From a checkpoint of a small transformer trained on Wikipedia.
Size: 8 heads of 32, MLP 960 SwiGLU, vocabulary 8192, 21.5M parameters.
Architecture: rotary positions, no biases in attention or MLP, untied embeddings.
Training: a variant of Muon for these matrices, 903M tokens.
MLP neurons of a small language model. Each row is named by its layer, matrix (down: output weights) and neuron, and shows model dimensions 128-191. Each number is 50 + 15 x the weight over its row's rms, rounded and kept within 0 to 99. A neuron's up and down rows have the sign that makes its largest values positive.
Before each neuron's rows, "fires before" lists the tokens most often just after its 100 highest values on Wikipedia text that the model never trained on.

fires before: "2", "1", "op", "s", "com"
L9.down956:39 40 47 50 62 34 33 64 37 61 67 55 44 41 52 37 67 70 85 53 36 58 54 48 69 48 56 35 52 53 27 32 60 60 57 63 63 54 44 71 50 62 58 54 33 46 34 58 48 59 45 35 65 35 62 42 48 48 49 42 71 44 17 63

fires before: "\n"
L4.down616:52 48 48 57 62 44 49 54 60 25 57 36 69 47 78 75 39 67 46 37 37 56 55 46 44 39 39 42 35 60 39 46 44 69 51 55 47 75 54 49 40 82 50 52 51 50 35 52 48 05 34 39 66 48 40 36 16 20 09 39 54 44 37 44

fires before: "\n", " with", " the", ".", " a", "t"
L4.down517:40 43 28 50 66 34 29 64 45 32 59 71 49 39 32 65 39 31 57 32 32 44 55 73 36 64 37 19 78 24 45 23 47 35 69 56 19 29 61 61 55 71 32 26 47 10 65 44 57 43 47 52 76 52 52 34 45 54 37 24 48 32 41 38

fires before: "\n", "|---|---|"
L8.down487:61 47 32 70 68 42 47 35 44 70 64 26 74 46 47 44 52 46 47 52 69 61 36 52 55 55 36 50 75 32 52 44 39 46 70 53 62 40 28 35 39 37 56 34 48 39 59 33 82 19 43 70 68 49 64 62 48 44 66 37 37 69 61 39

fires before: "s", " \"", " The", " "
L9.down884:65 40 42 44 65 28 29 38 72 14 54 38 45 35 29 31 82 54 48 56 38 32 45 50 37 75 51 48 50 19 21 43 58 74 45 35 30 45 85 71 48 70 53 40 44 55 30 56 54 53 76 43 44 69 42 37 59 65 60 52 60 57 56 45

fires before: " ", "1"
L9.down417:62 32 41 36 59 40 36 32 68 74 67 67 79 43 23 62 48 48 66 47 51 59 53 50 41 57 53 31 35 54 41 58 42 59 55 51 69 43 40 57 46 48 28 64 58 46 66 89 48 38 39 46 61 51 63 36 89 53 47 39 70 30 68 59

fires before: "\n"
L8.down280:54 29 47 29 42 63 53 73 75 46 26 41 44 70 43 58 54 39 28 55 56 51 35 42 38 64 39 36 30 44 70 67 46 50 38 72 32 26 72 36 45 56 34 36 36 33 04 41 74 65 59 41 39 51 26 54 60 55 64 55 32 14 30 36

fires before: " to", ".", "–", ",", " and", "\n"
L8.down572:62 47 23 41 76 53 35 80 68 53 52 47 68 74 37 33 58 28 36 28 38 61 60 45 30 33 40 35 20 70 47 33 54 55 22 70 72 87 40 23 39 59 35 39 37 44 44 49 74 49 57 38 46 50 64 37 68 47 41 78 54 61 46 34

fires before: " |", "\n", " ", "\\"
L9.down72:17 61 71 45 49 58 47 44 45 43 47 50 72 74 46 71 38 32 59 44 62 37 42 59 53 67 49 35 55 31 58 58 45 69 22 63 40 38 37 44 51 45 30 61 46 68 62 27 56 80 54 87 59 44 42 39 67 77 57 17 54 55 38 69

fires before: "1", "9", "2", "3", "8"
L6.down447:33 47 71 55 76 81 27 49 84 36 51 31 52 26 57 42 53 51 57 24 36 49 49 35 57 73 36 55 67 27 28 34 57 44 38 36 69 87 54 41 41 58 32 72 67 62 28 42 63 63 36 60 57 58 50 63 78 77 49 46 56 67 46 54

fires before: " ", ".", " |"
L8.down62:69 26 65 83 38 46 31 55 91 63 66 57 49 56 48 68 36 57 64 55 53 66 57 30 67 56 60 51 56 48 42 26 54 30 58 52 42 64 50 55 44 49 54 54 56 32 47 59 14 53 56 67 49 38 62 19 49 36 53 52 64 47 39 38

fires before: "3", "7", "2", "9", "4"
L9.down291:61 48 49 63 64 43 41 77 44 49 44 56 27 56 56 36 43 10 29 55 27 43 51 79 41 54 34 60 43 52 14 65 65 21 47 57 26 44 52 26 64 66 60 69 24 45 39 34 56 59 73 41 49 46 61 53 82 58 43 26 70 32 42 60

fires before: "0"
L8.down451:42 38 59 71 35 56 30 20 31 50 62 83 32 56 68 32 48 20 57 29 44 51 42 27 57 55 21 72 30 58 51 72 61 35 28 54 72 13 78 59 57 53 58 49 54 46 54 56 45 42 64 44 57 30 34 20 80 66 63 50 27 49 43 63

fires before: "9", " "
L9.down895:77 57 43 46 73 70 45 67 25 56 41 52 41 52 42 25 50 58 50 69 66 21 27 60 69 34 72 63 14 66 55 34 33 44 67 37 30 56 75 48 53 55 76 35 39 58 32 19 48 67 28 54 52 34 37 43 43 64 63 68 54 43 45 48

fires before: " |", ".", "–"
L3.down372:45 61 87 22 60 33 49 45 12 31 64 74 38 51 40 67 44 66 40 47 56 69 48 43 57 69 61 24 79 70 57 54 00 54 55 47 51 47 58 29 35 44 43 55 36 53 51 61 43 45 25 38 58 83 30 45 30 53 38 34 47 18 39 73

fires before: "==", "The", "In", "===", "\n"
L6.down531:60 69 33 49 51 95 42 34 34 42 58 51 58 64 33 41 74 53 51 36 45 54 67 48 81 50 45 61 38 55 68 61 66 47 39 58 40 68 41 46 28 55 49 51 38 42 39 58 53 32 38 69 36 50 22 37 56 70 31 54 62 63 87 33

fires before: " in", " by", " from", " on", "."
L9.down898:21 43 49 36 71 58 44 40 58 32 51 53 62 43 66 51 46 63 60 61 49 76 53 45 29 69 98 77 60 36 22 36 41 65 30 32 26 55 53 41 18 70 51 18 44 55 53 62 48 63 63 52 69 51 46 42 45 49 49 32 31 48 55 41

fires before: "9", "1", "2", "-"
L8.down154:44 48 53 30 55 40 80 50 46 40 74 38 66 56 17 60 38 41 54 57 58 68 44 59 40 34 40 79 33 59 47 34 54 64 36 51 50 52 18 11 57 62 37 47 64 24 39 31 58 33 40 65 81 38 55 30 53 45 68 56 29 50 46 53

fires before: "9", " by", "7"
L8.down408:25 74 43 89 53 50 44 46 63 27 41 58 58 41 81 33 52 54 51 46 34 24 60 42 40 57 47 64 07 26 29 46 42 44 26 50 54 36 57 51 35 60 35 46 43 38 51 57 42 52 43 58 70 45 44 74 30 47 38 57 55 55 39 62

fires before: "2", "1", "9", "3"
L9.down297:48 48 50 90 76 42 51 18 61 26 55 36 49 43 54 49 43 55 56 67 35 63 54 32 61 31 52 64 79 53 53 29 60 27 38 49 59 66 57 56 35 60 67 46 46 36 36 39 37 56 45 50 63 75 57 31 41 48 53 41 25 50 56 40

fires before: "0", "1", "4", "6", "5", "2"
L8.down36:48 39 52 49 25 28 55 50 68 39 55 34 63 33 34 48 42 62 59 33 65 40 56 55 32 62 58 53 81 45 41 47 41 41 77 43 62 54 68 35 07 25 54 52 67 60 55 32 43 57 69 40 30 51 59 40 62 45 66 23 44 56 39 47

fires before: "1", "9", "8"
L9.down890:50 43 18 62 40 53 42 69 40 30 67 44 33 44 42 43 39 55 54 51 71 50 28 48 55 60 65 66 19 56 33 48 51 75 51 54 29 33 51 48 47 27 56 30 40 82 39 24 60 39 52 47 10 28 66 59 57 62 51 60 55 30 49 68

fires before: " \"", "3", "0", "1", "4"
L8.down500:35 45 51 35 54 46 40 56 61 45 71 52 57 22 43 54 32 50 50 31 48 32 40 53 72 48 29 38 53 59 39 35 49 49 48 74 28 61 55 41 72 61 09 70 38 44 63 62 74 27 80 12 39 57 25 49 61 51 56 56 74 38 49 46

fires before: ".", " |"
L8.down425:64 37 56 53 40 54 55 79 37 49 25 59 69 79 39 62 55 42 54 37 51 48 21 49 17 35 66 24 40 55 55 44 58 65 34 49 41 28 44 17 60 54 78 36 61 45 48 75 39 85 47 31 59 50 61 48 34 35 46 53 42 96 54 47

fires before: " |", ";", " to"
L8.down252:36 42 75 73 47 52 54 38 63 40 53 56 53 54 46 54 23 45 32 79 38 39 42 37 54 28 65 65 66 58 81 77 56 61 56 52 52 46 42 45 65 15 61 34 53 38 56 48 31 59 43 42 74 49 33 17 72 57 44 45 95 44 25 54

fires before: "0", "3", "2", "1"
L9.down10:53 42 59 37 34 45 58 64 77 72 61 55 40 46 60 65 56 71 18 56 46 42 55 47 43 45 70 65 44 48 55 19 45 47 56 50 59 61 86 62 46 51 45 64 45 31 29 81 46 43 33 50 47 45 35 46 56 35 56 55 57 52 75 29

fires before: "0", "1", "4", "2", "3", "6"
L9.down363:56 34 52 48 05 43 36 43 66 67 64 37 28 50 67 52 44 33 52 37 35 40 40 51 46 55 56 46 63 47 57 37 71 44 47 54 49 34 42 65 33 36 46 60 34 46 43 78 49 27 52 63 46 34 20 36 58 51 56 65 60 30 78 58

fires before: "0", "9", "7", "6", "5", "8"
L8.down884:32 55 18 34 49 52 57 38 20 49 58 27 19 30 56 26 57 45 55 48 53 55 65 53 35 61 29 23 51 25 38 56 54 65 38 46 60 62 57 43 46 51 69 65 48 33 74 61 53 28 56 38 46 72 56 56 40 27 41 56 49 52 15 36

fires before: "\n", " |", "ally"
L8.down45:41 94 39 46 53 55 44 46 60 33 32 33 47 36 70 66 49 32 52 41 36 79 69 59 40 57 30 64 45 56 61 38 46 49 44 35 37 26 57 56 26 37 57 66 44 76 46 34 35 60 67 62 84 72 32 59 29 61 55 10 43 55 62 23

fires before: "1", "2", "5", "3"
L7.down676:80 63 61 48 62 57 64 45 49 64 70 50 32 57 49 59 61 75 43 48 58 59 40 58 50 42 85 58 19 42 37 39 50 41 60 44 65 63 65 54 68 63 31 49 28 44 46 46 73 37 67 59 63 51 49 37 60 68 43 59 58 56 38 58

fires before: " |", "$", "\\", " \\"
L9.down410:41 57 56 59 71 45 29 51 30 43 34 50 52 59 59 79 47 53 74 54 91 60 43 64 43 56 50 99 48 47 63 34 68 53 28 71 33 52 57 68 53 60 35 46 52 38 37 39 43 33 18 54 63 27 22 61 39 67 69 38 75 51 25 41

fires before: "9", "1", "0", "2"
L8.down604:79 27 24 61 75 48 32 40 48 49 54 62 69 30 47 39 27 49 55 50 46 24 58 29 65 37 62 47 49 58 57 38 74 45 70 81 35 23 47 79 63 54 52 56 49 55 58 36 52 46 27 38 48 24 79 61 48 47 32 49 59 42 40 50

fires before: " |", ":", ")", "0"
L4.down531:55 28 59 46 47 54 64 61 33 49 65 32 73 22 74 65 60 70 43 27 45 61 42 39 68 60 34 42 46 31 52 63 29 50 49 60 45 56 34 57 52 60 78 38 19 62 63 34 45 51 40 70 84 56 61 54 46 60 55 21 36 13 33 30

fires before: ";", " |"
L9.down659:54 86 44 61 33 54 75 53 13 49 56 72 44 61 45 69 41 60 47 56 33 48 42 55 33 77 63 67 53 33 44 50 35 59 25 29 46 50 66 53 86 59 77 64 48 44 39 08 58 45 41 22 52 42 86 47 62 45 13 57 41 66 50 51

fires before: " ", " the"
L7.down113:20 61 51 51 69 28 64 68 42 58 90 51 66 58 53 46 48 42 68 60 47 57 80 54 52 51 39 43 59 32 50 76 39 23 50 44 44 44 38 62 44 70 33 55 34 48 32 44 52 45 53 62 62 37 53 70 48 53 64 57 69 42 46 28

fires before: " |", ":", ";", ".", ",", "'"
L3.down670:71 74 54 38 71 31 72 59 42 49 51 41 29 64 45 25 52 50 28 41 72 68 44 67 59 36 28 59 34 56 37 45 63 78 48 32 50 25 50 62 36 74 44 38 55 66 65 42 32 38 46 55 44 55 20 24 66 37 58 36 52 53 72 31

fires before: "1", "2", "9", " Born", "5", "0"
L7.down571:58 25 64 47 62 26 52 69 42 48 45 43 55 64 53 32 61 35 56 54 14 69 65 62 35 58 36 27 40 34 19 41 37 50 46 43 78 77 47 59 41 48 73 45 56 53 52 73 41 43 17 61 72 21 54 56 42 71 55 56 69 50 40 42

fires before: " |", ".", "%", "0", "8", ";"
L3.down613:63 24 45 26 37 33 40 80 60 19 62 60 61 45 61 25 58 54 47 72 49 53 44 79 31 45 50 99 27 56 51 57 55 20 31 22 49 50 60 45 27 67 72 50 50 43 29 76 34 50 61 71 58 53 32 42 67 41 70 42 87 43 63 51

fires before: "\n"
L3.down885:58 54 52 59 41 47 32 77 43 69 24 37 50 25 41 38 52 37 62 52 33 43 59 61 70 53 68 53 46 51 40 69 51 49 39 66 69 52 48 72 26 62 55 66 55 52 25 68 37 30 48 44 99 48 55 44 47 36 42 64 27 56 47 84

fires before: "0"
L8.down46:61 31 37 35 27 59 67 39 69 48 22 52 54 53 55 56 44 47 52 40 33 19 49 76 64 47 58 36 50 36 66 33 56 43 56 40 60 44 53 49 42 59 63 51 79 35 76 52 39 71 57 48 42 43 66 47 63 62 63 52 63 19 34 65

fires before: "\n", " the", "-", "|", " "
L6.down488:31 28 32 63 65 56 48 42 40 65 32 33 36 24 67 77 31 50 33 55 42 45 54 68 42 69 58 30 63 27 68 56 46 87 37 67 46 46 56 71 46 73 50 25 58 51 33 59 30 63 35 64 68 55 69 33 40 55 48 68 34 70 35 53

fires before: " |", "\n", " —", ";", " "
L4.down723:55 53 46 31 63 66 38 44 78 29 46 47 35 60 48 77 52 75 67 39 49 66 35 60 40 22 58 74 50 54 63 50 53 50 55 21 33 50 34 41 83 64 55 60 43 54 40 33 45 37 53 38 57 52 73 36 72 56 45 35 51 19 23 46

fires before: " by", "1", "0", ":", "2", " |"
L6.down481:41 83 53 44 61 35 58 51 67 75 42 51 51 38 59 61 58 58 45 67 36 52 45 50 36 30 69 53 45 42 73 31 42 37 76 42 49 52 55 42 67 26 79 53 55 58 23 52 58 47 73 61 75 70 67 40 78 59 82 54 50 33 31 22

fires before: "1", "5", "2", "3", "4", "9"
L9.down907:29 40 54 61 51 44 67 77 79 26 29 37 44 48 46 69 49 50 50 44 16 52 65 33 45 55 50 60 48 68 49 63 38 72 65 31 35 21 45 42 39 68 68 68 57 50 43 47 34 34 59 45 76 39 59 55 32 39 54 48 35 77 34 61

fires before: "==", "In", "The", "==="
L6.down557:74 51 43 38 73 44 34 42 33 68 53 59 36 76 31 35 53 47 39 61 32 45 28 54 69 48 59 64 61 57 48 67 47 45 77 52 36 30 53 58 48 65 67 70 61 62 51 29 29 43 31 78 78 42 51 57 40 69 60 55 67 64 86 37

fires before: "0"
L9.down33:41 47 75 63 73 66 67 36 41 40 68 72 61 22 56 26 56 73 38 61 43 46 35 71 16 48 42 50 47 47 33 51 42 42 41 50 49 75 40 42 65 36 56 73 80 38 39 59 43 37 54 54 24 59 48 70 52 75 25 60 85 49 50 56

fires before: ".", "3", "4", "1", " Ro", "0"
L9.down804:54 45 38 64 55 46 30 47 42 44 60 40 48 43 64 50 44 49 21 51 41 48 53 66 29 57 54 70 41 61 55 44 49 57 52 40 29 32 71 41 15 53 67 75 71 36 13 35 50 50 44 37 64 62 71 38 54 14 41 35 29 62 69 54

fires before: " |", " "
L4.down663:46 74 59 31 65 40 45 44 69 36 43 41 60 38 31 41 70 33 36 66 56 69 77 48 65 72 50 54 43 52 62 19 39 44 61 49 55 29 56 66 36 56 51 50 48 32 52 58 70 39 64 51 59 71 42 48 43 61 46 50 82 36 54 77

fires before: "1", "2", "N", "3"
L8.down896:44 68 42 57 55 53 42 65 45 55 33 87 41 54 36 43 44 55 64 68 44 33 43 38 38 52 70 38 62 43 45 61 55 40 63 78 35 50 42 34 73 43 61 52 56 58 44 62 34 45 45 30 84 61 63 37 68 36 49 46 60 33 41 42

fires before: "9", "8", "6", "7", "5", "2"
L9.down397:52 45 61 55 48 61 53 30 44 64 26 51 40 52 47 52 70 48 66 55 54 48 46 55 70 42 55 31 31 39 34 17 55 20 76 01 35 61 57 66 48 68 21 65 47 29 85 39 52 32 39 43 88 51 78 60 53 58 39 56 57 49 35 26

fires before: "\n"
L9.down378:48 47 55 55 57 52 57 50 38 55 57 32 40 57 35 62 45 95 76 48 31 61 52 59 38 39 55 89 54 78 37 63 65 41 64 54 53 48 38 66 37 66 43 33 41 45 22 57 63 26 46 62 71 42 45 56 41 23 60 52 29 42 36 63

fires before: " |", ".", ":", " Years", "7"
L9.down124:67 53 41 40 36 12 26 56 46 62 30 36 21 59 49 22 46 31 46 39 34 37 65 41 29 63 37 70 52 60 42 57 17 54 50 40 68 51 72 38 62 34 52 48 31 56 55 34 44 52 31 55 78 54 67 52 44 66 81 63 29 50 20 25

fires before: "\n", " |", ":", "s", " /"
L3.down573:71 47 68 41 39 32 59 61 41 47 40 25 88 40 46 43 46 62 54 61 55 79 38 51 21 40 33 59 51 63 31 80 32 54 48 42 71 44 59 37 57 54 59 28 39 27 72 59 55 34 41 74 36 54 31 54 38 46 54 47 59 67 63 26

fires before: "\n", ")", ":", ",", "),", "=="
L8.down399:47 38 52 42 47 52 59 36 67 63 47 45 55 56 52 57 55 45 65 38 59 42 55 32 54 37 86 64 49 33 48 58 41 75 35 73 67 46 35 53 57 52 68 30 61 42 11 42 54 64 54 74 55 27 50 60 49 48 69 65 39 36 40 16

fires before: "1", "0", "2"
L4.down253:57 49 83 37 31 48 53 59 44 38 77 71 47 85 45 29 51 35 51 29 40 58 38 20 39 67 29 35 46 49 31 31 38 50 49 79 64 35 50 50 57 56 89 45 44 46 48 44 75 51 54 69 84 64 49 40 37 87 62 24 33 50 60 42

fires before: ":", "–", "0", "8"
L9.down569:65 47 57 42 41 23 52 74 50 62 41 46 61 14 30 53 46 51 46 58 45 61 39 65 47 40 49 49 56 38 30 44 33 56 50 85 50 68 44 44 65 31 62 73 38 43 49 56 53 30 36 37 51 51 76 56 50 28 48 41 68 69 74 39

fires before: "\n"
L8.down357:50 69 33 61 69 46 57 40 83 53 50 25 48 54 87 39 63 58 55 31 22 62 55 51 53 86 70 65 51 57 40 50 39 85 51 63 41 59 34 65 15 57 14 35 67 35 36 51 63 57 46 56 63 34 59 61 52 51 58 32 28 58 59 62

fires before: " |", " (", ":", "s", "\n"
L7.down585:36 53 42 53 39 38 38 54 40 46 35 36 54 34 69 52 57 67 53 56 55 77 55 28 88 61 45 58 60 32 33 52 78 42 52 51 95 59 55 93 60 62 46 84 65 47 45 53 32 47 56 19 36 48 55 64 57 43 33 30 58 64 29 63

fires before: "1", "2", "3"
L8.down618:49 50 67 47 56 49 24 60 55 49 82 65 44 51 36 75 66 24 42 75 36 35 53 33 35 36 31 70 20 65 37 73 39 47 52 47 54 32 44 54 89 41 59 34 27 56 45 58 47 43 50 34 59 45 37 51 57 40 56 38 63 40 40 66

fires before: "1", " ", ")", "2", " –", "3"
L4.down669:44 44 68 68 52 41 55 38 45 36 38 42 61 45 24 44 45 66 37 34 32 53 57 60 37 49 47 48 52 44 31 35 30 50 54 56 71 50 45 60 48 19 74 59 69 69 59 46 77 45 54 67 47 67 46 54 39 75 78 60 39 35 54 43

fires before: "0", "4", "7", "1", "3", "6"
L3.down125:76 34 46 54 63 24 63 36 41 53 56 51 39 50 46 52 28 28 34 59 52 53 36 33 51 56 53 36 45 40 50 71 37 48 46 59 41 68 62 36 50 61 59 51 49 39 33 50 45 15 70 46 50 61 37 64 42 42 57 71 48 26 36 37

fires before: " ", "==", "==="
L6.down206:62 43 59 45 47 49 45 33 60 48 54 58 64 57 41 63 45 64 33 45 32 36 31 39 62 31 41 39 77 42 42 51 60 45 52 61 70 38 43 30 48 37 68 44 50 51 42 43 38 29 26 54 64 45 60 66 48 64 59 49 44 61 90 34

fires before: "′", "3", "1", "9", "4", "6"
L8.down951:49 55 36 62 39 72 31 46 33 61 70 64 34 21 33 41 44 48 60 73 48 30 38 61 41 32 40 56 37 36 19 52 44 37 44 31 64 13 59 49 60 41 90 54 36 40 66 57 46 60 45 41 54 38 49 54 60 58 48 44 50 36 52 77

fires before: " ", ")", " –", "3", "N", "),"
L7.down156:36 59 82 45 45 48 57 58 61 60 62 65 70 40 50 55 32 36 54 54 59 63 48 38 63 73 83 41 27 50 33 62 36 54 58 37 15 51 63 69 32 72 49 50 40 37 67 58 25 61 73 39 66 34 41 66 58 57 44 33 73 40 62 45

fires before: "1", "0", "2", "4", "3", "5"
L9.down723:45 20 44 45 57 63 62 63 74 52 55 31 76 70 49 53 60 20 64 31 42 79 53 77 47 51 56 51 52 67 31 39 27 42 54 49 45 49 23 25 46 86 65 38 33 30 35 40 46 20 47 53 51 62 57 38 60 84 74 48 73 42 41 80

fires before: "1", "4", "3", "8", "0", "2"
L9.down492:51 67 39 60 26 51 55 50 53 27 30 52 41 49 58 22 66 54 47 49 49 56 53 47 75 40 39 57 43 44 42 69 36 60 45 51 66 73 28 68 72 56 33 74 52 38 70 58 67 41 34 68 33 49 43 70 64 46 44 36 85 37 60 43

fires before: "0", "1", " ", "2", "3", "4"
L6.down2:40 56 55 58 46 35 41 60 74 56 55 45 55 51 40 36 41 57 10 55 03 50 57 52 51 57 35 60 67 46 51 47 45 47 58 51 61 47 52 48 52 66 65 71 90 69 18 72 61 40 61 49 54 36 38 33 56 26 51 19 28 22 47 63

fires before: " ", ".", " to"
L8.down4:67 59 68 42 37 60 63 75 57 49 50 54 55 74 40 48 44 71 37 31 70 43 56 30 50 60 54 47 39 51 61 44 52 34 42 33 60 65 30 80 23 47 51 51 51 63 52 22 32 41 46 31 85 56 58 54 56 78 38 48 55 50 47 56

fires before: "\n", "---|---|---|---|"
L9.down402:67 57 65 79 51 56 58 33 76 33 54 36 36 48 61 37 42 42 47 54 60 59 53 47 14 29 33 25 30 30 30 41 36 36 56 43 36 30 38 42 53 43 52 56 52 66 66 35 70 62 49 66 63 69 27 50 43 48 56 30 82 49 66 55

fires before: ",", " |", " –"
L7.down629:39 48 53 73 88 21 41 28 26 58 26 40 63 41 54 55 28 47 49 44 24 39 64 33 51 38 21 56 66 49 68 25 50 54 67 51 58 57 52 63 49 41 53 54 56 22 37 41 55 40 17 19 65 38 48 30 55 58 45 33 61 38 57 47

fires before: " ", " |", " –", ")", "′", ","
L9.down336:55 52 77 66 63 65 69 66 46 48 44 30 47 72 36 42 33 76 21 74 35 53 38 52 75 55 62 54 42 39 37 31 35 63 65 38 41 58 48 65 33 50 83 73 40 42 38 35 54 48 37 28 65 57 41 34 83 28 63 38 60 66 57 30

fires before: "4", "5", "0", "9", "7"
L9.down53:36 50 51 63 33 29 58 44 62 53 60 57 46 33 85 43 27 25 57 57 47 64 52 34 31 41 26 65 38 43 26 63 27 49 39 66 49 51 53 35 33 42 70 43 34 54 82 46 78 18 57 57 60 45 59 56 69 55 55 46 62 55 64 69

fires before: "–", "s", " –", "°", "9"
L9.down783:61 64 57 57 49 64 42 67 32 43 45 52 48 54 61 10 62 38 63 67 33 40 37 61 53 35 70 48 27 48 38 53 60 55 62 29 29 58 54 58 23 28 52 45 91 64 46 56 70 44 41 43 46 52 41 29 42 62 71 48 67 49 68 42

fires before: " ", " and", " in", " with", " which", "\n"
L9.down87:44 66 26 25 43 55 40 68 31 77 58 67 28 65 43 28 40 74 61 36 89 37 37 35 43 27 50 30 33 46 65 53 58 35 79 11 51 36 51 67 54 46 53 43 60 35 56 18 45 79 50 32 37 56 52 60 51 62 53 58 48 36 61 42

fires before: " a", " an", " |", ":"
L3.down303:52 68 55 38 39 41 52 55 62 46 54 74 47 31 44 50 40 28 50 52 54 67 42 34 15 60 11 32 47 47 48 58 41 15 57 80 31 35 59 43 59 65 56 55 51 60 75 42 86 40 50 52 53 60 54 41 59 64 51 33 54 42 67 48

fires before: "\n"
L3.down487:61 50 51 57 31 23 25 67 39 37 44 63 74 43 47 39 54 50 49 69 34 61 54 51 40 59 26 53 28 68 22 42 46 35 46 49 46 50 59 70 32 54 45 34 55 47 55 33 65 48 36 75 34 55 66 65 37 48 33 41 56 27 50 42

fires before: " |", " of", ".", ":"
L8.down482:29 33 67 48 48 38 46 35 39 76 53 41 36 48 77 40 63 53 29 56 32 35 55 72 25 78 46 60 64 51 76 48 51 65 74 61 42 43 33 36 68 36 66 34 42 61 71 21 64 26 48 38 47 80 60 66 34 67 44 31 49 53 52 33

fires before: "9", "8", "1"
L8.down861:49 76 43 30 63 54 39 43 27 73 51 83 47 24 27 41 41 47 76 52 75 52 54 45 50 33 78 40 34 74 42 55 58 64 41 32 57 62 55 38 65 40 40 33 57 81 61 47 40 55 52 64 40 46 43 64 18 56 58 72 70 37 54 46

fires before: "-", "\n"
L8.down379:41 54 59 87 84 43 39 54 53 65 47 50 46 42 46 60 52 44 62 39 62 60 52 77 65 40 51 67 56 63 34 48 51 56 36 65 34 53 51 70 51 80 53 59 36 51 43 51 46 49 52 58 52 73 36 17 50 59 46 60 36 38 39 52

fires before: "9", "0", "3", "2"
L6.down313:64 48 70 75 26 50 51 31 65 64 64 31 61 36 52 54 63 47 62 33 20 46 44 52 53 56 36 35 29 52 43 29 28 37 53 43 74 26 35 57 32 69 69 31 55 23 59 38 74 40 46 67 61 77 63 54 79 55 72 78 40 44 72 10